{"n_layer": 10, "d_model": 160, "n_head": 5, "n_kv_head": 5, "head_dim": 32, "d_mlp": 640, "vocab_size": 2048, "activation": "silu", "norm": "layernorm", "norm_place": "pre", "norm_eps": 1e-05, "positions": "learned", "qk_norm": false, "attn_scale": 0.177, "bias": "none", "tie_embeddings": true, "parallel_block": false, "init": "normal", "init_std_qkv": 0.0395, "init_std_o": 0.00884, "init_std_up": 0.0395, "init_std_down": 0.00884, "optimizer": "muon", "lr": 0.00544, "lr_mult_o": 1.5, "beta1": 0.95, "lr_head": 0.00501, "grad_clip": 2.0, "warmup_steps": 200, "schedule": "wsd", "decay_fraction": 0.938, "decay_shape": "sqrt", "final_lr_fraction": 0.05, "batch_tokens": [8192, 16384, 32768], "seq_len": 1024, "doc_mask": true, "train_tokens": 157800000, "steps": 8770, "dataset": "wikipedia_en"}
MLP neurons of a small language model. Each row is named by its layer, matrix (up: input weights) and neuron, and shows model dimensions 0-159. Each number is 128 + 32 x the weight over its row's rms, rounded and kept within 0 to 255. Numbers have three digits each.
After each neuron's rows, "fires on" lists the tokens most often at its 100 highest values on Wikipedia text that the model never trained on. A number after a token or word is its count.

L4.up563:143142172186114106108170168186087160135155090127099126105102080177097124140117122095084122144103149119073152163163128183083177140130154002052102177144155095117114119150136133169155101134146143107100159189145114088150131152092154091158129091111129189170109138082164141122106130171128137183172117141161066105097162101114163152107103122187169126157107157196137089143093117115100062130165101125140149084102118115098091128126117108115123184131143077117096151103134130098136191096137112
fires on: " fa" 17, " San" 15, " $" 9, " km" 6, " type" 5

L2.up387:125092092166095169148124110143155083124145105127079085114134127139127160141166156163129151145130106108166170109105080182126118023075105063103133125110188110162108105068144119132164140184134119113085181110154124148156171118162160125146117132185144091108177085110164181109176071059112104138138142113117163136107175156153119115143086149146080159150113074130128077161071166126156111139147152092158179194129129131143057125159091117191090126086109097113153136153149188108114112135174142
fires on: " plan" 19, " game" 18, "um" 11, "all" 10, "lin" 7, " period" 6

L2.up270:107096188132123100091102097151091130116125147168120086076140101153138096153150146073144181170111108145135156151134107120130070106124118139127116139176092154107122158154127149156185128093120049163145015153145101097107134126181118150168096117120150116152087182138185144131114160069089152065088085144094107126174127161078093098095203188152164132108137126147089120114120187171121172132126170126094127133114116079114078146117116096139184100181089135114101174144118123149104194088133100
fires on: "\"" 79, "]" 7

L2.up64:147087099129140132119135163113137150160187108124073161087112152194114106059144103141111124122138109079129195141107196121082112127096110096136187130166153071099148130111089106141135107156177058104111083127122043147143121105097053109118161211162106162138098173117115160068110118093130165151095113083166151150127140187123104187130092193130140155125144153163114123170125140151098141089179106103166163150098131133142136143133158180130102180113138111120129114133149144110112164087063058
fires on: " Ma" 24, "B" 15, " Ba" 11, " ma" 10, " comp" 10, " Bu" 8

L2.up622:156066142146079133124162108097126138110084127141154146123085131150070089161069188077133135181168075160081113121158076151142128138137164126119110085082148127122109094159091191178154079138109126083198128108225136095079137150133112140150116078095082101171150174160143183130124139159118090155194142140118078084149160124165094133168140137128097152112104099087092133187195106116141124133073157128178131159109186125121124096140107110129124129103151193083118086151097149134142105165135145
fires on: "vi" 43, "vo" 32, " by" 13

L2.up280:185055181138076122165138103114123154162144130142089174134146103106124121129110114168198129129134130154087131152087134143105123135146132044090120092159186156135121139162090132188049104148166135097081078172102136119151126134116199176193126164091093118119201115142074101132118139100142116161115098156148125170093127111127102169105132109139127104094136117128085187166130170130083126147071063100125118098115173126133087105114179086117083104159149157137096063153133122173178162131131187
fires on: " found" 21, "=" 20, "en" 15, "men" 13, " lead" 10, "ar" 4

L2.up457:109156179100149123179077119193086122107121097192121113096110147172120094117111214110053065141115117135147078115151127175137140122074084123169164093171109177132168159123133078132129161192136102140165121153136123109095128161181129145101142153179131131095118166084135158169161108138098097122085126147087105107137104123116207133156130164128161154094142132127094113125193086230161153101152090114138136150146115107052105111142116152078123119151101071134101065103129133125124139157082102
fires on: " sp" 53, " Sp" 25, " Qu" 11, " qu" 6, " gr" 4

L4.up196:117105180112119150122132164150195140128121110143130128078135126115047074108106166124142167114149169104191174189127108203143100059154152136126126180063117159058155148122085147116138136106161116101109136146139097161111128078177117168169111129178104159194146148076131134083136158149129093152202096107147077114170133123137131145129112118140142064158088104109122105135115162020083095115124135085134141153173148136086149166082091107133151124123137168159084055119133138140129136156117111
fires on: "y" 33, "re" 10, "b" 6, "e" 5, "ick" 4, "wa" 4

L4.up198:114116126138188072201146093172115134106135139112116128095119110137156123170112153114149218128138148161123118090085124147143151103138099124111125117054194146104073080163157138140089130108110107098138094109107173104144178146178097147146126108086099103124094156151079118144088159095034130114168145133153140085178086159072169097154168128189153118094137122158135112083182090118131134102189112091137084177111151088100059158146177131078176153120098119121102159102100147126084159154162164
fires on: "\"" 41, "he" 15, "b" 13, "bu" 7, "the" 5, "a" 4

L4.up74:102148141123149146091104153079139093099133092111115106079084156053116108118137091139095126136204108161135102112114141154177132127052168123168147150140126159171178156133084140092157143192138144151147124157108131158166096128154143175096113059105159101105069110152079066112185121159137134122143122144132119111145105209163138132138127175150091140136071105101155166168098159122079122220104107082143138110117108189130040089149102105089139132123135158193131120091139157124185136157157159
fires on: " Sp" 25, " D" 16, " F" 12, " Th" 11, " Sh" 6, " of" 5

L2.up425:136149135065132198190152150120154145099100170148153120141119118123164130105128128070123073114134126082091081109121164121149111102060167135052160105066109140103120123181130135110163123087088168121077157109159144120150136127126099145181105170168105096153130114121156126142128174121111145098171098104201151103090095098122140164128133100154141182130081116100157131158197153205140178141158151133149150129069127097165106112090153178153141102062089109102150093107165109173115059178062117
fires on: "ti" 48, "tin" 13, " describe" 10, " place" 6, "ta" 4, "id" 4

L4.up145:197124171133128136086091065059116142090142131089116148146061150136207102177118147157154094137091150139113114123102135072189124084106105091157083098096191111149094139108115155102097164045113130153132196087178130141075106161136177122188115084164114160157142153117115133113131098140143135130150107133115137158085059082125119117116103082165147173135101117122139104154174108162121141133110087104153120108138111060190158130113096165132135120189103150107142113138187115116105131213163140
fires on: "ur" 57

L2.up545:159105115131026085109121101098153102153111172094093166192150107180193107155099132170116134161189158136126133229048152149117164118109130129146146089129160138139134170108129106099107145179170195132109142142107149110141157113150139140198125140141133099123128113098156138078149090117095127071135130144176077151159171094102134122108134107141117079082076128108140121120097135139122141099095112169087167185110130105116111161152169054122113063078153120063108103127109171152178154150106112
fires on: " su" 44, " University" 7, " medal" 6, " champion" 5, " result" 5

L4.up85:131103171128139146091122127147051143146136143087140076148119134125153108122148108108127070146138137102101084102112162156120151044187167063097097112143089145188100178118115127127120113127094155131113163115111114062146098155128114103186082174190153102111118085151124205110180150170127107112149172098128122145058079147115153142116147126142100121114094141083150090131175078139204130141147146175171173156141144107105172114178118139137136074066189170087169136163106100129168131117082083
fires on: " a" 26, " part" 11, " an" 9, " " 7, "if" 5, " Ta" 4

L4.up191:122135122099108130121194098139158120069073184180203124098159143120171121137156142170120137193124104111086128125163139135111082134185093082098107110097067159080116151148146158118103139149071079125162180089100084141124118140125171074125155060153140181106116117076124147094158175164143160113109093083174079122154099116142145143133162133115137163161153120165154185133054122093072105087100132065157125140148113087162144101121143171115172163126095145199164121120084108132110153126173115
fires on: "After" 14, "ve" 13, "pe" 12, "ft" 6, "ne" 6, "ver" 5

L4.up128:179103131089171147195131095091108121082115088158079122144094166149149154103103120200140179137077125087124106143132115138104102074122102120085172179122098072105099135143118101198152139148077077155163147192131121143175121179107102122110140117166098140159131133178184184104101162112144146169158121060129138105048136161108125130113165144116114129151141181134123053112114100102179085072062153138106155133098133133149161181124147170131123148083138152150139070099199127096113134145110127
fires on: " of" 20, " it" 12, "'" 10, " km" 6, "ment" 5

L4.up454:093170092118093113115122107127116102198121091136115116146111132122088146159068121106071133136154171165141139182138162104076131146103087150074081138151112120146121117136087100091119101143160042123145039145104134151190095177185148057120104088099235146137150123123156151145108129149192169148105140161134181090131168110101151112145151109138070127113141107092111105115139104094133083161144077105144154138110081147114161131107176112181121085153162151137101125196156162137133175087115177
fires on: "y" 25, "age" 24, " New" 9, "ize" 7, "ic" 6

L2.up244:103159100145124171149104119169105142127157115140163103095158084191069136175118110122081079188189109109140158149083105132110129148140118122081143111071156137032128185173202115113150177126150162096061135116095090075101165122138112159089152120117126125109125130123065129145149103091100162173154134147210061147126141124121110166130079127099136148129133158133148123171153128171100083203102104151120143131124093160182152125180105169085126137158125127164101069140146077162087128118091142
fires on: " inter" 25, " over" 12, " show" 10, " series" 8, " episode" 7

L2.up508:123149131200127157082093134168152097084118123115101148087170101091120135142128115134137149091141119077099145131090145178227108094130131106119193068151152068143160099117158151181126119149158123110069115135098189121114126129092168121110171175179113101139084056098122120114112122126124121154102065108146177089151161172158085165139057166132110204109206173110147155187068142122134192172121130144100113152111097112080117146153100121136119130120124147136132095133133107148114138064130176
fires on: "." 57, ")." 11, " of" 11, " on" 6, " for" 6

L4.up212:080106127142021153118157153142130086162158128169132157121110151110155177134120090102072097131139117137117117135136139107075184132138149126132133120128090092142104125142176152116159124130195139087143123140098087219102139099167116124140104065133095163079126122088094106121065141201126126080055105151174175117135107131178106147177169119154136122132123140116071146131117127099143104102064086161158183155134128114147187130125079079103100112113105128137169189137149163218154127116111187
fires on: "ed" 45, "pt" 12, "in" 7, "ct" 4

L4.up15:132108172156141160177183134163095106158139133103121086089145096118089146210078073124118195124116161121154132160115091073127124154110158128126121177154074102151129102127142129108157126127105126147114086088165117127123157116124117142119079112155140079034149112122173104149192125104121126042135171145085151127177156071163099079134108139129173100118153151149103105190145126143125119136110087089096107147182092200148107163196091096114102131173087120130154148036138126133118138185148161
fires on: "ad" 19, "in" 16, "p" 15, "el" 8

L2.up138:155158148142171125146148203149138160106133100141110107182100132080130089131154129122140122146145089193153128121101142118114138096061153147158147090128187099181159080140097129165169120114098101141120159120093152105178059121023177117153112133113135090108171147160139105143097055131156169121117125107100097113099182170128093108108135122106102137046147204170164124135169141118108107139109121108097126140097146143148171123108074135162183111085105137161111104043166132122122121035125154
fires on: " Christ" 29, "art" 17, " Art" 13, " where" 6, " that" 6

L4.up234:145166120167188141150146121117114127062078163068128137112149171157176133082124157053077137150112087140154100059112138167087150115168101115125122162099112126133109114164166130104133145150099103134137166120138095125140117163121160131073117123143079102131144092124130119131099061142145107146131067172106123123109191170167127169190154121111125113131120166088115115113138094109128079209126146115106112093203120110047113110112179172196144094147158142201147132104073169139085156131204114
fires on: " bo" 42, " Bo" 17, " At" 8, " Th" 6, "ho" 5

L2.up50:135047043113151074116120116191105164126092130123128125118097090076146151146106158129167157108170107106107129179168174105117106139095149122072112141101095183100145101154159141086094148131157043123173095136102160117092181089142129128152162075099123092128165154114144213166170165145088111145118125137151088182175117104128200158152127190094116092119136094121161160106155089167140143069135072137087165099160136160115103176147182129096099098109135152156156158121111132092116103100148129
fires on: "tra" 13, "ship" 13, "ers" 7, "par" 6, " its" 6, "gra" 6

L4.up42:113163122120126142106129132103148102019161232145156186102167158093141155146182101134095141097121080123175153112099119172150068068124136138067173177161102168100114104172140146088137105173156086083118102155111136120184078160155144100135122088185070125173137111092165109135097070117120099137176179145167190100161121101152132154109108107119143073099103133115146148183122153156124059080116112157114117131122141094146164143147122115119133099099142137111182111133170139111108116153164091
fires on: " of" 50, "se" 6, "%" 6, "le" 5

L2.up243:114142190113098197119071152153120130020134180137150132131111145112148079089161120150095185104119083150118176090167125135183093069095097131158155105114155145125128113180168137177207169175128110120120110159041158122187119099139122135136124141092109130135111142117132123113136106116129115127095120135150125067136147164167163082146156122115128139118137133105062157129058174147102153154158137142110177188116094178099122089115093105196112133114162073168121109150156136116114133042118104
fires on: " north" 21, " first" 20, " gr" 15, " south" 11, " finish" 8, " number" 6

L4.up449:176109123123172181088156107175111095130107159144137140126082096097147078117135180097181151102123097183104142166092127123146143121110083139095140203130138131179086117157140129200141122164047106129134137135108149147145150085171146120070080068146088070144094065086154109141134122093150111099103151076196123107095144150112128096195137156148151202137155181174133147138178109107072142120156129098087089099138146124120069127163083128076087104163103181131118166128157120103122120171123126
fires on: " for" 14, " at" 13, "tor" 9, " by" 9, " To" 6, " An" 5

L6.up547:105160111135106162169206094143068141099159095111118161167107137089130096116135104090193111151087146137181145133130115134190116145171089081088137118129146118116165128094109151096118073127065134142091132148080145143111150106129104166137135201158175141110121138172163134141087138151180121124092157066089145140166068121083130150075148165185055172067110158125130125179157165120130167112160114092129094134171154102075152118165138134116163079068120094122068112156179185095128140131085122
fires on: "n" 15, " as" 12, " named" 10, " than" 9, "or" 6, " for" 5

L2.up169:083125098116088117097187109127114142117112215109148110134111075135147081068207070132114195181192142118153082173099089165110137155149172102154110130148114103095128140091151152080157148188162140152192099148154123125155141159154074098107095149152084191124144118106080169085123111115134101105156090218118154103090163106134062148138127125128144119113104121119154150110103133149108167064157132202081163146149117101113134155137164114133101107104144128105147126174133140134124074067094113
fires on: "ea" 48, " Pla" 16, " high" 7, " Man" 4

L4.up260:122104106169096068126182073150082087154099155126165144172096165068133143165207085147162120137115125177111150194143146140141116148137150119165143142113111135138146091168147123048096114105141111144128156131070079160126181083184155088064090090152118111139089086128155135108073118093120095126106191210129196130122079129090118104183165129129164086155162153095158110125129124105107132086113167068127099147101115190090150172153139114123120131169111130153098146117122119163159099089140083
fires on: "or" 23, "d" 20, "er" 19, "able" 10, "al" 9, "one" 4

L6.up121:125094149138073152143136118097129152107122124181158091173108202169141109117109136098146144112086135150152117145173122137166139099153090131089141136064135106051166093068155072172132154085124143133153070155123119053107141080096076121130125117158132112175210149111122142121124158131162083132129196093099122131174158130146129144131105172137094165122081124101106125110111170178066129135123160078126156150068159116127209151196133151112173055160177099123134161122194107115103116122153112
fires on: " by" 20, " as" 10, " when" 10, " from" 8, " until" 7, "th" 6

L6.up443:131091040179133062119154174095163136131116181128122107136156174053146148101144164092149138086116138121113161102085160125084172159123121067114148097112115076113178086103095174132122147102161119138104137140123195167137104124136090135152131110172110160133121142088125131194189082080162154145139117120095160105099149201159168146159105135126081103104086158128101174119125151165106106167076120084075062130134129155124112143150135093086095151167141152138096171089123177170156106171194097
fires on: "or" 13, "g" 13, "ic" 10, "al" 9, "lic" 5

L2.up337:142100159172145151114130196098158140153112147105098152135124145143189159168168133127215072155139125126084101108079186156111136117146148157096129143085100123165122142151038135100152107160148145138114139087109111109085098100122111177067126172132125113138097078055119160109114100157179098145175103119138104034152141156124116122146152169051129104127120119107125166135148113076109091162111128118150132132147121112145210084172202164147124095124064121140070107078169144091132128115133171
fires on: "." 95

L4.up413:145171143155135148125145177132080123125113135191132095099110124094152079125141156059082123113051105175118133098176124114162137183106161108109143123077185091123141104150100154151126127102116122167114154118150189129149040098143074169142136132199097134118106155071215141092154139096128153155086081087150092152080182114080144097111096166148120157113146182070129171129078152152110140149105139148098099167162138147133108146135084066176117145090119096158119165099181140120162155122150089
fires on: "ex" 15, "ch" 14, " German" 12, "z" 8, "Japanese" 7, "ish" 7

L2.up216:105124127145135156134053163154094125118148168171103088181093083149120097113146081176140141120132127104179068121108119166126161102145188149051105165150140125143137112164073126146107104133125055109133129126123117117114140151085126152121117169160191094104127144139184136093123058118166138107135142120117190067154138127167176140165087123162133111067089171130129181109096156117114126115160125192147193138113149170122190185131129088133061111110116161106077149118098182090053176103116144
fires on: "ea" 27, "Note" 11, "ac" 9, " is" 7, "See" 6, " National" 6

L6.up189:082105098143152128154161086127106129119032179123134191130176135096061105132132162142125169153140117139108163162129155087135132136083166122101148164150105120103124175153095094122143155101101107133099122119137142136062159063111111117226127170174114135138108103128150190097166163045112126139132124108131142090095180149065197074044149144127106090138147155083172150086108132114101151125185069108157156160193149108151106126146151140101131138155128120093184129094125112153100087141147118
fires on: "ic" 34, "tic" 12, "ia" 11, "al" 10, "ric" 6

L2.up18:133082145113115120198140146146083109160137123188178130146149179113123150141115108122140084088206119162138092072148132126121189186157111081084112175101095208144062120146137121158167112147169134105120148110122156119098097160091107099150195042134050111112097176119092146141138131120079202077096128085204171119118099100138140157162158133069128124121140117169182134108140088090120098114123099136114161170090162104111129142110161100109153067110147155148146161092135117124130145099120142
fires on: "les" 59, "ga" 19, "me" 12, "ep" 5

L4.up442:103144108199088097142098077125144155190166116183167111125166112173087169150112116127118159134129127069112082125141121073119129052149134126173111199100139199107124043132085171186138143096169102146101101172159203178105096147129188131086120075115108172131111117137136090152144106103129111134119137114103205104110127077143155084126089135155121108112082098105139109121192134205131079087108153100117154157142126071133121149149146109155135127141149148079098122088113144163162114144099126
fires on: "-" 27, "gu" 16, "ic" 15, "g" 6

L6.up149:162098116115146143112109129156127096125119111088087139164074182117077162119157135102100109147104104101096150157168159145107120108182127137158120136187013140153125101017136095098200031116089154111080183130161131113097125133174113099149121115180098120135192133122169108138104087145115129153123067151154122236152135149108105103144151101155139169135150145106087141149170132118085179101102105115084157168123151098116115151119142126175121105110135120162132155092108093155077127133122137
fires on: "mp" 20, "mo" 18, "lo" 9, "ttle" 8, "mb" 7, "ro" 6

L4.up297:145157106124152138158154121191080169092146129084135116151124097128096103146153114154097134144124126174087153132063069095133065148157114137137147110094131086160136071135184164157130163138180144121122112154173103107115134145180160064097146063126159122142091112134138067145121102119137143122126086131041147152127176132123097124138119114119111097157087207193113111142197113134102112088141055089161067159143166122182118103163158207139152136179159138131178099074129069098122155137114115
fires on: "ar" 20, "mit" 16, "d" 13, "ad" 9, " Star" 7, "ur" 7

L2.up263:106138085178131086073139161151121095141141130104113114109133157065154134156138108106166111114096134152102146101102154222129169094142170078194158080171118080090175117148132107154155101141198129189099070127081110148147119081142176176164103129190105114147128116105153123107137133145176105134092075142158134130146152151126142054099105217113088173095153135190181135100101161146096151159115128073127111143107105099085108124128090103132132143130110099159104122123191100191116120079104159
fires on: "." 100

L2.up378:127131129161118154148169139123092142128129150065060135067144129105129112112115061120107129110117199147114120172140121114086097097160124161115100131095144166188156111091157116074089092112179084135116096178090154131111124107129142136130132150129109131111128145112090127158125162120200218122157120138168136102099151107211189156113096130104141147146180132142026136143150157143183099156107119104155158159152104151104137165147183073154134132132095082098101136171138117037061070135108158
fires on: " inter" 40, " those" 8, " some" 8, " more" 7, " imp" 6, " Christ" 6

L2.up479:106100149139101190083141195141115073118096116116132171109109179072122177081130113088130145137147134121109139143109185146135139054138134099139081158144177131144123150221142117129184144145107118129124064178135086148102092131170153114135124117136192111073125090127109130145107103143205077155094172130156149115129152197118158047142163145094141085111137149122129174143099154079120150145124089124141149156135192120149126127119112126116129135158071157097138060116054173146204109087101124
fires on: "." 35, "ph" 21, " known" 6, "ub" 5, " between" 4

L4.up346:090155125083152074108147143188064102128136077098079163090093106106095112186134148125164156175118173110116142157123192141129117140194104124135172064116115160159117104156155110129117113086153112116145103151082036143125169125118093114131182097153203177106137112111174148194117119128189113103163119124112149095104135105142124152168161098116188154137128075127109147145113185115081089114121067088187147170168148136112173114141095155180135131144069158081093114127126146141118112145065116
fires on: "s" 38, "er" 15, "i" 11, "or" 7, "it" 5, "ba" 4

L2.up401:169137132182190110060126107115128183091022188187116108090156162111165147109135086084148206111158107151094122097185111145164193090154147152085125106182133118167084122128088134154185072129159150108102097156112158161155126125131192109128145097153110163069097090100173130094118111097094150140176090086114122105127110106151116184135156148118119086122099091080099152154168140136137096115180091143068145114128086134095145103109070194134142146105112155118143151143113115126118130130111129
fires on: "se" 99

L6.up581:121101171145153200123150101119171155191151122119130133134121147140123082167154132169106163102172153103107106105087135140150109087099091137138090152133097139136065119118181113104077132134151101116084173229203136108067095147102096211181108149129114099113109117190115165130133091133117079123137120149158131104186191194144132096150152151132073131074096118089119095050155149153158125129158109135150119098149142061124070172112116063123109139155142103111115096089124137173120123132175129
fires on: " g" 44, "mb" 12, "th" 12, "if" 8, "g" 7

L2.up570:152133118144121165124141085084172146075088175171135121127113116136181133103105137090108101096118108105126117127088147163112074165120109115174134080086105146162141119110103149087125124092088180155104111098111127127148144117129198178095110099204120095203126160109127106122129150063174123123141103096150156089110154102164150105153099121159220104192099106137147132178149093111141103157179140126129108164142131089113089024126174149100166137078062077180150151100125115158103116189161101
fires on: " Ju" 17, " E" 11, " Minister" 10, "K" 9, " change" 5, "V" 5

L2.up535:088137201110078158110143114121149145152122114188100145127172153113152122122073057126095145165160151142098118133146127167106226120115133153141128146124159153172101145131176115088111114184081122146120167143128084158088180085069122192130106108149157087090052142109102154081182123171123124142102104141100132116169112169150137155089137186076127068092217069102095141142147143164109172103075088096125086168111177151124147108122134134116095156134098116130094156156100163139182153129128129
fires on: " sp" 69, " Sp" 27

L2.up68:097121136107153140145085124133121120146079126182139136121126150102185091111146073098101175152106173120075117140136079095134124196147113123111150125076100083104097122172127155161136156052088091165134078122101059134162149166137144140136081127156132132102105171197079064100160145091158183134126112109196138119199137122142112136143096145161119200130083132146131134126155127144085121118127167120123112175116089109148175081144100118237146173114099134086151155104083106183082132172158129
fires on: "B" 17, "H" 16, "]" 8, " He" 8, "he" 7

L2.up613:132117167099108159136132115080157142113117141191102155116168108105131136147035116157134155127136236188153122179127136147125109092173149128072144187072111115134104115144155120074126133143208093138092183108142080148141095130110112169166096078135128143123165188092125144055097135130142191121140089169138122125133132131127153154116146108196146085111119062167092119148122167090117096133091136075144140138100132116102106098120151149116107094092069154157087114104170172072097138143199135
fires on: "en" 65, "e" 17

L4.up60:111125113154151142103118129091127148107142134104139092116138112142095150096111121186107149158196093065160232118143078144140128125168079122154151149100146080087124147166108095166141116201102129196065166127126120079089097091114156170115079153171090138148146159171122158138165102158112137135119036147116145172101162143146143153119128167145169141106116107105126038116091093148121148171174112103084146141157168150062131158130065163117151135114127180144094116144154146115136061093087094
fires on: "-" 41, " comp" 38, " Comp" 12

L4.up425:131154092142126067151145113124118100142101161167097147062112099126095212099102143167154117188138046133127073137087132101094143074172152140152202129128134091198152132125085148166138120141120125096170081133102151078108115149117170053159166133125125112111106093116179123158131131115078119154120115115081141068117137134128141161094131136173115155092110143139112151170144070117141066096150148100108127180148115126139169218180179062138140085114085131127108163158103196104129143110147107
fires on: " States" 21, "us" 15, "n" 10, "ta" 9, "el" 7, "ac" 7

L2.up470:149091135155104098104134131153104173124162127139093125187080109055168187103115119138107152188126120122185127178139110153124156074095141059133144110157090116129131141152153192105176090158176131148116120114115082166183138069144116113116088193172064068166123113140118128048088143102085083142073083160113110133111098157124127081179137171100126114123168164171118164080094123056117141127129130164119119135111113110090162150158169152062165106153106114156150146075112128134124168122160164
fires on: " St" 24, "pe" 16, " L" 15, "," 10, "." 6, "l" 6

L4.up599:146127061142146116077136136142102134114123100154187168087102097095127141147140090091126129083195116080151128136141123108210123126098112105136092119155125151151141159156115120127162147148214080136139050121112115093162124161143147096084145142146161186154220137114171161149093121157188146172096078161112084140148146097069114141085132183136114067145148101131124119058155089198108194134137147128118096178108129146090138143151094137104141128094070070108128097103141154111122112080126178
fires on: " of" 38, "n" 12, " inter" 8, " re" 8, "s" 7, " un" 5

L2.up301:151170124157120122068112128109132114142058098088115129119100156163115101148113122181112101116184128158120145159121089208167125060157124151142131154145107102100099100091086088127104107148118130126151132159067112110133109018137149167112148133173108165158163165160142132152072160098076149171101079105155156098099117126128159141135147141127120216110155134139133148198083215106133081086103149125118122131122178170122143138165105181154176074122133091146108127101185181112079129106105167
fires on: " |" 39, "." 32, " de" 12, " 19" 6, " /" 4

L6.up230:095133212142171103180146086156137089088048147113101137145115154090204132100167129125112075078110160141107139155100081107133238126078122146114180132116093141151079112105132061092094100088075139128149145095114156111121110129148171156147106127082164154158172147138179141160129166198098089122095117079157118188135186089104063153125131159174138138096152123109124135143098109131093133149116148163113078128134138154106164160112134152089114077109097142158128151147128113147162139161061123
fires on: "ce" 14, "ie" 11, "e" 11, "hi" 8, "k" 6, " Ma" 6

L4.up49:108168115116080169125118135154165123125115118145121077119125161107183102129184166157103133186161129124118142113100122117123141125092081159093161167128161107054140168150117187084091093186170106114111135123169120082132046115109169095136136119127156143140069134090135107091108109150088119137163155128176132144148049135128136135105134081133114039119107126118133147131165143133106126226104160096174143146107230077120156123149177117119122060157139116131046170137090125111166144091151146
fires on: "re" 26, "lo" 20, "o" 12, "ub" 9, " of" 5, "pe" 4

L4.up184:155166110121138172133101102094150140083115202134134124121137102145185134092174101112117132119100091060128122138160148100129139132153133111092133142110115107090112119179165149057140132162064119094170144170118073119201127114126156131125140125164109133167150144061149121210099112102169049110132134105148096131166120172129148123155025103126075053125151132105113131142204090153121128090100119106156121072118125148135131087124237128090193146145192122135137136123120156147144107146114126
fires on: "on" 21, " assist" 11, "ist" 7, " Education" 7, "id" 7, "History" 7

L2.up432:086186119183146106106137145123136061204134127150135145133118121129127140229142138155121150115130144134069160106208114114128118115158092137106180115128106143053131129139152089107151080143153154183078134151076115132098148113148083149076070089112125114142075103126175124172107178175174171112168150123123125075140124090153115179134165158109159132107144112132141069094108150112127130125081170136176116157129185123176093162132151085103104078138112105150049165135094055086113131095119131
fires on: "born" 23, " describe" 12, " take" 8, " married" 6, " be" 5

L4.up355:125149076114135117165162175161140114173109159100089085177210107104146171158155092134104142141103085131097115183131048078176110130111075134104112144116131127127155161086141077134101134139230126120123101120128106137103123112168165146134147105129152135136216139092121107152114147149156158107060130110205056141128132105122172111070094097137141136082109096138146098117111174103123118130099105116154164121111159119141090138179154130142187135112168147099098163107081206187096083078130121
fires on: " and" 36, " pro" 12, " politician" 8, " player" 7

L4.up354:172143144166160097132069060194095145129126147048121125137145163099173121112191167124094139139109184128087137117198111140134183097162159153132104148128137105094078065177116090047179115100147099067099107130140180106144106136149164094199143096130112145113175120161139115083114113099115150111168188120158151164146089079200175099130169117145128107146122110142115106125136122140100148120112086096105096115122131132131089135102151098111096074106135133123160103173112058151081158156105184
fires on: "di" 41, "born" 9, " =" 9, "ni" 6, " Di" 6, "duc" 5

L4.up491:132113099133185191111131173157105126069077101141102169113047120137151109150126093188139119169149166148060120164157078095160109135110125127116112118099140117178115156083104108127069107100087115073113149157167114142109140105066129082146150134122139143152163180175152130162185097111194213132060156123115073092108125135147175119152093135107139110121144088158146100114103085118151120110166091100162132136133105095082111106132209141130155153126126118157087135090204111152143106182117188
fires on: "it" 33, " for" 20, "tic" 5, "al" 5, "ur" 4, "ad" 4

L4.up576:156148128112081099189086144080080098143163102085062124108178153131177167178153118083078136107132071133100117171157077089171168148129062092151139144162176093137127128158157111151143111163122115093066117140121140178188116125152122154173109117183123153153161147132066059135164122124144165100127147085177084125108172116087163093091162090134066102119116161105134094144127145130077166138116197113099157087129133104158093107165126087079087136203146142139144117140146078135142101127132143
fires on: " me" 23, "born" 21, " gr" 18, " Di" 18, "g" 4

L4.up550:163107109082106176134164164134143143107145149116087139100089110083110150110080154084111164120148210214113128144150105128151135054113119126105143094134057138178166171151112126164136140145127138113142103128175117136102132106099230128122085116134081104099088113106174182067082142157148120147177110099095109148111120111122085108188093163103122161121125155111168167136123147083110070124151164145117061162091090085070138138134163139119151102144094125147186107111180158164168129156180082
fires on: "y" 21, "e" 19, "le" 12, "on" 7, "se" 7

L2.up235:146137159163116125134079102160115091135152122123158102078107113130076143066201100081105108192211077115090141177120120172146206190146151156106179101121136119146152170084110106157152109140099164103171131132160143117139139146071118156053138078135167076164080141118095107138220128117117158161144164101140122092128150136163142129118114120149073131117090160146107155113154058124051127143124161130159072141138138084112111087140167075140165123122104183104143130128102148096110100093165122
fires on: " bo" 14, " had" 13, " life" 11, " Go" 10, " death" 7

L2.up3:154150081106149134086129173095085162136157118125082124097078091133086150074118107141165124103142165109132080069161175147095104070144154158184122138161113121149106161089138134050187144190116131146163062181101107108082160106108112147151109084126129132109159146159112055140179161160149087124124128114118113172112144181119139151085161165137152131109137103132132135178078174170157134069111074140137158135124189080191138096129136123112115121108172147166127088202060132166145150102117092
fires on: " ma" 27, " Ma" 16, ":" 10, " b" 9, "," 9

L2.up544:170139105110076170150161098119133139167098148159130104099112130158100138098111085111087105175168122161117183108139104123164134094143098188094127116167133143071101125081121141122083147114161078111086146160144092095143134170160079158150075126140158099029105157127116141153174172146162098111127152122100096149105165071148103112185090087167111139103117152115139198174114145152100169130141135131108125128204078149169133135196129096163112066127149167105193113157137173126025126112134130
fires on: " Go" 28, " You" 19, " by" 9, " for" 9, " Gu" 8, " list" 5

L4.up396:103094131081120139148163107124111071130121157105084149150122131108093158118168157161108083177150138105117163160131106112067095081135101101126193114113126153118168095114109103129190101142131130112086085117143148153113108134132168081143077142138086119053126123154192135072158111206080145182146112158196118118095123152107126094124079159100089120123136102084087100090126082150140126085155149100151125137154057108047152119143187189089147166136147153189158114179147098185168177149136146
fires on: "d" 21, "ol" 19, "y" 13, "le" 9, "il" 8, "tro" 7